From a checkpoint of a small transformer trained on Wikipedia.
Size: width 384, MLP 1536 GELU, 24.6M parameters.
Architecture: LayerNorm before each block, learned positions, no biases in attention or MLP.
Training: a variant of Muon for these matrices, 439M tokens, 3351 steps.
MLP neurons of a small language model. Each row is named by its layer, matrix (up: input weights; down: output weights) and neuron, and shows model dimensions 80-207. Each number is 128 + 32 x the weight over its row's rms, rounded and kept within 0 to 255.
Before each neuron's rows, "fires before" lists the tokens most often just after its 100 highest values on Wikipedia text that the model never trained on; "fires on" lists the tokens most often at its 100 highest values on Wikipedia text that the model never trained on.

fires before: " ", " |", "0", "9"
fires on: " |", " ", ")", ".", "),", ","
L5.up814 [159  84 164 127  89 172 117 178 135 146 171 161 143 157 168 107  97 161  78 150 162 178  77 138 183 152 114  89 135 129 109 159 138 179 160 162  36 118 107  49 169  91 120 160 101  93 133  86  84 172 131  97 123 145 201 120  87 114 104 119 105 117 132 148  77 101 157  96 184 155  85 115 140  97 155 141 127 109 120  72 102  92  96 120 152 165 171 106 186 168 182 135 117 119 106 174  82 155 151 134 134 123 111 140 176 117 131 135 132 185  82 121 108 116 139 175 134 122 130 105 132 161 151 107 129  84 138 178]
L5.down814 [154 155 137  66 137 130 164 134 131 101 108 150  77  85 103 104 144 128 159 116 157  96 112 110  52 107 167  54 117  92 153 101 121 132  99 150 174 141 109  67 110 102 154 158 156 112  40 157 102 132 145 157 132 155 104 194 174 143 125 135 145  39 129 116 102 112 144 180 140 100 169 122 118 108 118 112  90 108 147 110 175 118 201  60 166 121 126 125 160 135  99 125 149 181 155 147 102 105 197 164  69 146 102 161 149 145 159 171 155 114 121 142 151 113  50 117 123  93 125 147  88  50 116  69 150 100  90  91]

fires before: "|", "|---|---|---|---", "|---|---|---|---|---|\n"
fires on: " |\n", "\n", "|---|---|---|---|\n", " very", " came"
L8.up297 [ 79 207  91 102 127 116 120  67 134  77 139  85 184 134 142 191 153  94 141 127 123 110  59 129 168 150 126 133 157 160 100 120 120 136 148  98 135 103 141 128 165 107 112 111 162 167 142  78 139 115 116 174 141 109  93 119 120  97 143  98 111  90 145 122  79 145 124 128 148 121 127 114 148  57 117  64  74 155 151 151 139 158 179 144 102 129 101  62 177  99 143  94  89 167 139 148 116 112 128 140 157 162  84 134 185 145 120 150 140 103 153  95 140 108 164  95 154 144  99 104 149 153 151 152 124 151 133 176]
L8.down297 [126 125 166 139 166 144 141 125 140 134 124 116  95 107  81  72  97 113  91 107 130 102 118  87 135 161 157 200  98 124 163 152 123 135 147 121 139 110 198  67 149  94 159 155 105  97  90  76 120 186 161 140 116 145  90 190 137  69 147 167 104 182 123 127 107 148 154 165 136 118 165 145 135 129 135 104 126 132 125 146 204  79 113 100 113 125 122 131 132 120 143 169  78  85 134 107 141 112 102 149 143 102 141 136 103 214 124 131 147  96  66 137  79 173 126 153 157 173 185 119 148 147 167 163 155 120 153 164]

fires before: "0", "2", "9", "5", "1"
fires on: "199", "196", "198", "202", "197", " on"
L5.up1421 [126 100 129 141 130 140 132  63 161  98  83 140 172 149 142 147 132  83 104 135 148  90  96 162 148 128 134 182 131  82 148 124 107 100 157 118 139 175 143 109 120 127  88  76  98 141 155 108 110  99 148  65  93 186  68 100 153 108 139 143  72  95 119  75 147 143 125 139 108 101 140 145 168 130 177 186 121  89 144  91 164 106 119  56 166  66 123 116 145 164  36 120 146 138 103 137 137 137 132 134 150 111 167 105 107 141 116 169 111 124 103  94 126 105  67 176 128  75  84 117 126 133 160 123 115 121 180 108]
L5.down1421 [101 136 128  99 127  90 150  97 110 167 144 145 108 172 139  81 143  88 101 136 113  88  92  98 130 140 167 164 102 193 181 111  77 130 158 129  91 155  97 129 179  55 112  76 130  99 102 125  87 183 160 135  94 193 111 169 181  81 172 148 123 151 134  41  93 172 193 125 187 125 172 128 176 175 134 119 115 143 121 156 158 124 165 116  83 163 106 121 140 147 114  93 148 125 168  74 153  95 113 112 141 153  71 123 128 182 174 113  85  98 151  73 148 114 115 114 124 131 131  52  98 118  80 142 122 156 102 136]

fires before: ","
fires on: " ", "20", "6", "14", "30", "8"
L5.up1290 [114 176 143 139 146 140 130 109 127 131 128 165 129 109  48  93 120  59 134 195 124 176 117  85  83  84  60 145 140 135 151 205  82  92 107 141  77 116  96 128 126 166 142 114  88 122 181  94 106 117 177  98 148 122 131  79 107 101 140  88 132 143  51 199 162 135 131 116 142 133 128 130 101 136  92 132 128  53 135 122 138 136 147 124 128 144 136 186 111 142 141 137 154 158 116 153  88 103 129 113 122 128 144 108  98  67 144 150 141 219 188 119  83 205 144 175 157 177 134 172 146  62 101 138 146 149 112 115]
L5.down1290 [199 182 139 141 137 151 200 132 177 110 130 198 147 143 179 122 179 177 128 108 134 136 111 167  93 182 149 116 163 136 129 124  68 147 140 174 114 123 114 162 138  58 136 115 191 110 118 184  88  83 111 116 105 140 106  32  96 103 126 132 149  97 126 130 127 133 148 138 152 159  89 110 166 140 121 159 131 113 114 149 151  89 103 121 146  91 110 128  87 113 144 106 147  66  50 170 122  75  54 122 100 136 108 120 116 147 154 104 135 105 120  76 129 142 113 176  90 104 107 101 124  72 197 124 112 135 157 146]

fires before: " "
fires on: " |"
L5.up857 [111 106 121  69 156 147  46 118  71  98 121 117 149 118 120 132 129 105 123  38  75 145  55 126 156 152 134 141 160 160 122 128  53 138  93 142 144  94  71 143 147 127 110 102  97  82 146 118 170 115 159 135  91  91 127  68 132 140 108 170 115 151 123 128 122 136 197 119 129 138  86  96 126  86 155  93 107 126 118  83 184 184  86 133 103 163 100 146 107 192 142 125 161 153 204 121 123  63 122 181  79 180 178 108  95 115 130 172 105  81 119 132 156 212 141  84 120 110  85 154  96 124  98 110 114 100  79 169]
L5.down857 [143 106 141 174 115 196  93  99 158  87 145  94 102 176 111  87 126 127 101  87 150 191  72  92 117  89  94 173 159 179 156 111  56 104 101 122 108 155 150 159 115 111 175 103  89 122 131 123 164  51 134  88 153 112 148 186  83 108  93 101 167 115 129 220 140 173 213 107 146 135 127 124 130 107 132 120 155 115 128 100 103 122  95 139 161  98 164 112 142  98 101  62 219 107 101  71  84 130 171 134 113 146 144 147  44 105  75  92  74  95 159 158 132 140 209 101 139 132 145 190 124 142 165 147 144 134  69 133]

fires before: "|"
fires on: " |\n"
L8.up238 [ 57 114 111 142  84 140  73 131 126 128 178 156 159 174 215  91 145  87 190 120 169 141  80 125 174  94 191 136 182 131 110  96 121 165 113 100 137 150 176 123 155 175  94 110 116 187 169 182 136  96 117  95 109 127 120 116 119 113 126 104 164 101 145  82 140 151  90 118 127  61 102 139 124 112 117  55 127  70 118 123 153 165 155 173  91 124 167 206 141 144 139 158 152  98  99 121  79 135 169 148  90 154 209 108  94 133 151 116 143 127  81 138 130 124 131 121 125 136 163  76 102  95 163 157 109 108 113 134]
L8.down238 [128 108  80 126  85  91 118  85 119 150 117 103 147 145  61  78 117  53 117 208 195 127 109 100  88 142  69 130 128  91 176 141 126 120 100 120 100 121 183 152 156 122 130 178 193 129  84 134 133 149 115 107 146 145 165 114 164 180 107 144 143 162 133 123 118 107 111 197 143 112 122 129  67 145 124 145  41  96 166 145 161 136 134 133 148  84 141 153 132  73 161  81 155  51 112 118 156 147 126 125 185 109 123 128 123 129  99 154 102 162 105 122 144 196 147 166 105 109 144 126 134 137 112 125  99 123 143 122]

fires before: " |", "|", " |\n", " "
fires on: ")", " |\n", " km", " of", " and"
L4.up1090 [144 129 132 109 126 149 156 151 166 147 121 107 158 119  68 141 118 157  86 100 177 184 132 160  78 146 146 147 109 140 131 162 108 125 171  87 179 186 140  65 160 132 152 104  85  62 101 114 151  78 187 138 125  88 130 162 125  75 115  99 111 121 149  91 133 104 164  85 130 160  99 159  87 107 103 152  76 101 120 127 155 102 141 113 163 147 109 169 191 115 146 103  92 160 102 132 147 127 130  99 114 130 199 172 160 134 189 157  81 104 117 138 105 105 146 197 159 159 134 118 119 146 150 165 127  87 121 118]
L4.down1090 [110 144 118 157  90  93 134  61 155 138 156 139 131 143 123 117 148 108  36 185 105 142  98  92 121 188 141 115  87  99 172 187 160 149 154  84  89 113 100  80 112 129 100 108 124 117 125 189  95 133 145 109 116 123 106 116  99 129  60 177  88 169 112 110 143 109 142 152 160 144  98 119 136 111 105  67 150  62 121 110  61 152 125  74 103  85 158 125  77 116 131 200 130 134 109 160 111 127 126 155 131 112 119 117 120 164 173 147 168 134  94  49 136  82  60 110 152 141 152 151 117  99 153 110 112 166 145  95]

fires before: "0", "1", "2"
fires on: " ", " ("
L8.up1160 [125 154 126  81 148 156 104 124 169 100 192 153 173  76  89 161  98 148 116 120  76  96 137 209 101 130 185 160 136 149 160 120 136 101 134  98 143 168 121 181  61 121 133  71  90 163 150 120 142 114 177  93 141 104 120 148 193 149 118 142  99 126  94 116 106 107  40 128  75 163 211 159 129 133  90  87 106 126 165 144 120 118 102 161 129  69  58 125 147 150 108 115 200  75 143 142 117 155 140 166 138 172 105 156 169 105 143  81 133  96 182 168 141  75 186 137 139 107 107 141 143  66 142 139 180  99 166  91]
L8.down1160 [118 153  98  90 130  90 187 158 138  52  64 164  82  97 147 111 116 116 169  89 114 138  99  99  85 134 117 169 137  74 133 138  84 208  87 182 149  83 183 146 142 100 140 150  55 112 114 125 122 153 149 150 128 117  88 122 128  83 195 142 143 134 136 152  74 197 128 184 105 137  79 132 126 178  98 168  74 117 121 156 144 107 160  95  81 142 143  81 126 161 152 137 214 124  86 116 156 144 117  78  93 146 126 139 110 113 136 125 159 100 162 174 137  80 122 155 136 125 150  96  83 104 121 147 122 130 154 143]

fires before: "-", "|", " ", "C", "Al"
fires on: "\n"
L5.up177 [100 170 151 116 153  91 138 112 110 169 140 130 147 145 157 128 135 127 180 160 145 195  77 111 166 121 166 110 200 144 138 166 140 105 190 122  84 133  89 157 158  80  99  88  85 115 126 173 163  96  98 160  86 148 134  49 105 143 145 113 168  91 143 153 157 134 121 132 105 128 164 169  97 142 106 109 135 120 159 103 151 130 150 127 127 169 100 153 173 102 118 153 118 110 120  97 168 103 157 139 128 185 180  78 155 180 158 148 137 116 186 135 133 137 145 187 132 167 199 155 145 144 114 136  78 179 139 107]
L5.down177 [155 140 152 147 151 133 101 131 122 132 120  78 155  95 157 133 113 116 166 148 126  73 131 115 105 140 112 135 134  83 166 165 117 180 157 181 107 166 158  97 150 105 159 199 135 159  96 133 141  96 162 134 140 100 175 107 148 151 104  50 104 171 188 164 146 123 132 139 108 124 145 149 108 112  51 201 118 128 130 109 164  88 143  65  66  99 137 157 127 123  82 127 107  84 144 120 114 158 140 153 128 100 123 206 117 115 159 146 106 100 151 152 115 138  88 136  38  74 144 172 100 170 161 154  96 127 148 141]

fires before: " ", ","
fires on: ",", "um", "16"
L5.up684 [137 133 153 133 121 128 143 114 119  81 148  57 116 124 167 155 130 111  97 138  90 149 127 103  93  81 176 168  85 120 137 142 113  94 161 156 131  34 148  76  84  73 182 120  92 140  97 121 116 130 134 112 135 143 149  84  89 138 116 113 162 110  77 154 119  80 126 163 166  75 123 194 108 137 102 115 161  87 106 131  84 108 118 158 121  86 136 171 139 131 114 131 190 159 161 140 148 162 143 113 101 184 155 119 130 104 162 114 160  45 165 113 122 132 153 158 131 148  99 110  91 132 123 193  94 124 121 101]
L5.down684 [104 152 176 134 132 123 178 116 134 147 158 127  70  96 107 136 106 176 135  68 109 177  92 132  86 132 150 160  47 112 201 155 146 109  98 129 117  61 144  74 128 145 123 115  89  73 155 169 142 135 134 124 109  95 150 101 140 182 108 174 119 106 166 147 108 110 115  84 138 134  96 141 118 134 167 154  91 121 107  66  81 133 136 111 112 136 191 108 150 142 131  55 128 117 100 173 151 176 122 148  93 169 152 188 168 123 149 141 128 185 169 122 209 160 101 121 126 189 150 118  92 155  66  63  72 168 126 102]

fires before: " ", "0"
fires on: " |", " ", ".", " W", " ("
L8.up1475 [106 116  93 125 105 138 118 113 126  94 175 125 112  83 161 119 139 140 192 139 132 106  67 162  87 146 142 103 171  97 140 157 105 157 141  70  93  82 130  77  97  82 175  90 166 153 100  97 102 102 119 104  99 105 184 161  78 175  86 159 209 116 139 193 116 122 135 160 113 117  89 111 102 117 144 113  78 147  89  81 146 152 131 150 138 109 122 159 124 104 166  84 162 139 144 126 125 176 109 111 162 130 144 177 174 138  82 113 166 143 132 129 111 114 107 146 167 106 126 113 150 100  78 140 155 128 154 133]
L8.down1475 [109 149 177 115 173 113 130 111 157 114 138 180  96  97 102 144 122 115 127 145  84 102 133 168 168  44 105  94 145  78 109  82 150 192 112 101  87 132 153 127 120 148 127 155 141 141  67 111 129 128 137 123 170 157 109 126 126 179 154 116 152 151  62 121 114 156 143 167 101 104 146 151  41 125 158 106  56 138 142 164 101 184 168 183 141 132 110 144 141 129 134 110 126 128  59 156 136 111 146 145  81 130 168 147 105 182 151  83 131 141 102  99 142 117 167 148 123 148 130 149 109 101 153 188 102 167 102 105]

fires before: " |", ".e", " reb", "–", " "
fires on: "1", "2", "0", "a", " a", " High"
L8.up356 [167 133  85 107 103 116 133 129  96 131 173 107 129 121 128 153  99  70 154 178 138  83 189 175  83 112  68 151 105 142 201 175  84 136 132 105 164 163 173 122 176 132 168  97  94 134 158  75  87 169 168 131 144 136 118 136 100 168 139 124  87 205 164 143 111 131 142 147 161 177 133 164  89  83 171 181 122  89 108 126 113  97 111 175 120 180 138 116  92  65 104 115 124 142 117 204 139 103 113  41 153 180 207 157 121 167 144 197 130 118 131 153 130  86 106 146 140 136 101  96 139 126 113  72 117 162 193 170]
L8.down356 [111 127 165  96 111 104 124  43 160 133 153  87 136 137 104 127 169 112 143 131 133 140 136 147 118 121 122  98  69 184 131 120 120 154 129 121 165 134 116 108 110  99 123 136 138 167 168 137  95 141 130 107 148  93 128 104 143 134 144 131 150  85 125 144 170 176 175 118 127  91 102 137 170 123 144 147 183 127 106 148 109  95  90 189 188 139 121 161 156 145  96 144 112 123 151 117 145 146  96 110 164 113 132 146  79 130 108 109 151 115 116  61 108  76 112 143 140 145  87 127 195 141 119  99 178 107 100 126]

fires before: " a", " the", " well", " an"
fires on: " as", " As"
L5.up1338 [ 91 105 129 182 126 109 134 134 142 151  80 151 128 186  99 105 122 151 105 130 178 111 126 133  79  67 130 157 121 111 129 107 142 188  74 123  77  93 139 111 118  63 205 143 141 141  80 118 136 116  72 127 100  75 138  48 131 178 185 178 135 145 178 119  98 126 115 201 105 127  92 140 141  93 197 172  93 125  91  87  91 120 135 128 121  97 176 128  99 179  93 147 116 129  88 137 153 105 126 179 188 155 104 163  60 141 188 181 130 110 158 104 176  55 143 147 149 135 130 143 109 168 168 150 144  94  82 127]
L5.down1338 [109 118 162 142 133 121 164 142 112 179 120 147 133 122 108 131 130 133 139 157 219 107 160 113 127 133 125 178 140  81 168 166 136 171 130 105 164 136 124  75 159 123 119  18 129 141 125 138 132 109 145 175  99 165 136 182 165 173 140 165  95 195 156 159 138 111 117 146 176 102  90 100 162 132 127 167  68 114  94 149 143 136 115  86 154 102 153 156  84 162 136 117 142  92  97  96 144 133 119 155 140 111 124 116 110 158 166 176 123 109 145  98 154 118 121  91 181  79 209 164  99 125 144 146 168 153 132 151]

fires before: "-", "==="
fires on: "\n", ".\n", " |\n\n", " pre", ")\n", ";\n"
L8.up969 [158 129 123 166 118  81 136 106 133 106 171 106 116 139 155 101 128 139 127  92 138 151  92 155  91 144 143 113 140 114 187 106 134 115 111 125 157  70 157  72 130 166 123  70 161 100 197 141 125 100 127 153  62 146 169  96  59 124 122  94 133 144 130 132 137 124 119 140 159  83 142 140 142 127 146 126 133 128 144  55 173 142 138  95  95  95 136 131 104 107 101 104 160  84 142  90 162 137  82 112 123 108 164 154 130 125 118  97 121 137 172 136 176 145 153 133 184 149 145  95 124 117 235 114 114  96 106 136]
L8.down969 [108  96 120 103 184 182 159 152 131 126 116 106 146 180  97 111 141 102  94 109 138 120 102 151 114 132 139 179 111 158 140 163 141 151 141 121 118  85 145 124 132 124 128 103 161 159 158  81 128 102 156 134 120 137 125 123 131 180 108 137 144 129 189 145 128 178 123 121 114 156 146 130 118 156  76 132  91  41 137 166 120  97 104 146 141  90 119 151 109 122  87 150 121 101 171 125 189 175  63 116 149 123 159 102 111 143  79 107  89 166  40 157 144  89 116  93 120 139 173  70 171 163  91  71  68  96 118  99]

fires before: "|", "|---|---|---|---", "|---|---|---|---|---|---|\n", "R"
fires on: " |\n", " ("
L5.up1032 [146 198 152 154 125 128 137 124 125 113 100 170  85 175  93 137 204  99  76 155 128 135 184 135 137  94 164 156 119 169 130 103 113 164 102 124 114 106 172 124 134 186 158 126 112 156  83 112 163 147 112 158 118 158  85 109 113 109 106 163  97 125  97 144  90 142 226 123 126 125 148 130  99 180 145 115 157 186 107 163 140 163 148 112  84 145 124 131  94 181  88 136 119 127 176 139 127  64 116 115 150 128 126 145  44 126 119 116 100 134 139 153  81  73 100 141  82 170 186 123 154 154  96 165 117 147 127 111]
L5.down1032 [138 111 156 173 103 168 125 166 128 104 151 171 156 173 148 156 142  58 136 150 142 142 119 155 130 162 134 167 153 131 121 149 182 139 106 108 167 102 150  92  81 103 146 126 158 103 177 108  77 106 134  80 125  27  98 119 137 149  77 127 147 107 168 131 107 147 107 166 142  41 140 115 162 109 112 157 139 158  66 158 119 171 132 161 126 124 137 108 136 126 149 112 190 128 148 141 140 158 199 115  95 136 149 101 182 118 106 130 132  99  78 159  74 139  91  90 163 122  96  83 138 139 146 137 169 128  99 185]

fires before: ",", "20"
fires on: " ", "20", "10", "1", "14", "21"
L5.up609 [178 134 118  71 140  96 102  95 151  95 151  98 131  65 126 105  77 140 127 165  84 138  67 114  99 100 147 177 106 177 111 160 195 129 157 172  95  75 104 171 151 125  73 140 180  81 135  93  97 176 113 159 108 110  95 169  95 128 108 125 108  66 123 129  95 174 136  97 151 166 167 136 169 141 101  91 160 203 161 120 139 140  86 144 151 120 143 105 165 115 143  76 171 113 150 156 129  89  94  99 167 131 107 139  83 160 145 129 121 114 104  93 126  93 130 105 149 137 113 142 100  74 134 175 133 108 156  86]
L5.down609 [118 166 146 161 195 176 134 120 109 184  96 144 165  77 143  62 138 138 135  98 170  98  86 126  88 116  63 140 143 138 147  95  90  57 183 103  95 195 121 149 118 103 137 126 131 148 166 121  49 149 108 138 100 105 126 103 108 159 131 161 158  87 122 154 138 133 154 112 140  81 145 183 170  93 136 144  94 141 132 101 134 116  89 107 157 139 116 132 115 108  99 106 158 209 153 124 101  78 101 120 150 168 138 135  64  93 143 132  96  87 107 126 210 148  95 135 150  89  96 174 176 134 168  98 107 130 135 161]

fires before: " the", " a", " to", " Night"
fires on: "ing", " of", " on", " after", " to", "ating"
L4.up253 [ 98 111 177 148 126 119 179 113 118 119 199 137 107 120 129  76 162 120 152 155 156  91 152 126  54 125 124 171 144 133 127  55 115 118 126 156 125 103 208 129  87 171 123 153 164 155 154 161 137 117 121 174  83 176 162 185 101 106 149  71 125 111 116 171 133 163 115 139 163  88 101 140 155 110 167 101 130  99  81  92 116 133  99 187 103  80 180 139 149 121 108 159  73 110 144 103 138 115 151  72 125 165 158 136 120  75 141 123 142 184 122 109 112 133 143 166 133 120  82 146 163 151 103  94  99 122 118 115]
L4.down253 [172  76 119 183 134  96 150 119 147 137 132 104 188 137 117 148 166 138 107 120  95 126 177 163 106 116 111  53 190  73 145 180 153 152 182 144 170 132  88 126 149  64 198 112  99  74  84 159 143 197 111 138 144 132 108 146 154  92 158 115  32 118 161 121 136 159 120  91 130 151  90 140 150 176  89 122  99  86 125 193 173 115 107 122 134 112 138 143 155  85  86  83  88 144  92  87  62 112 153  76 138 130  74 139 132 148 115 147 119 139 131 175 126  88 101 150  86 128 142 173 141 139 161 139 162  95 160 152]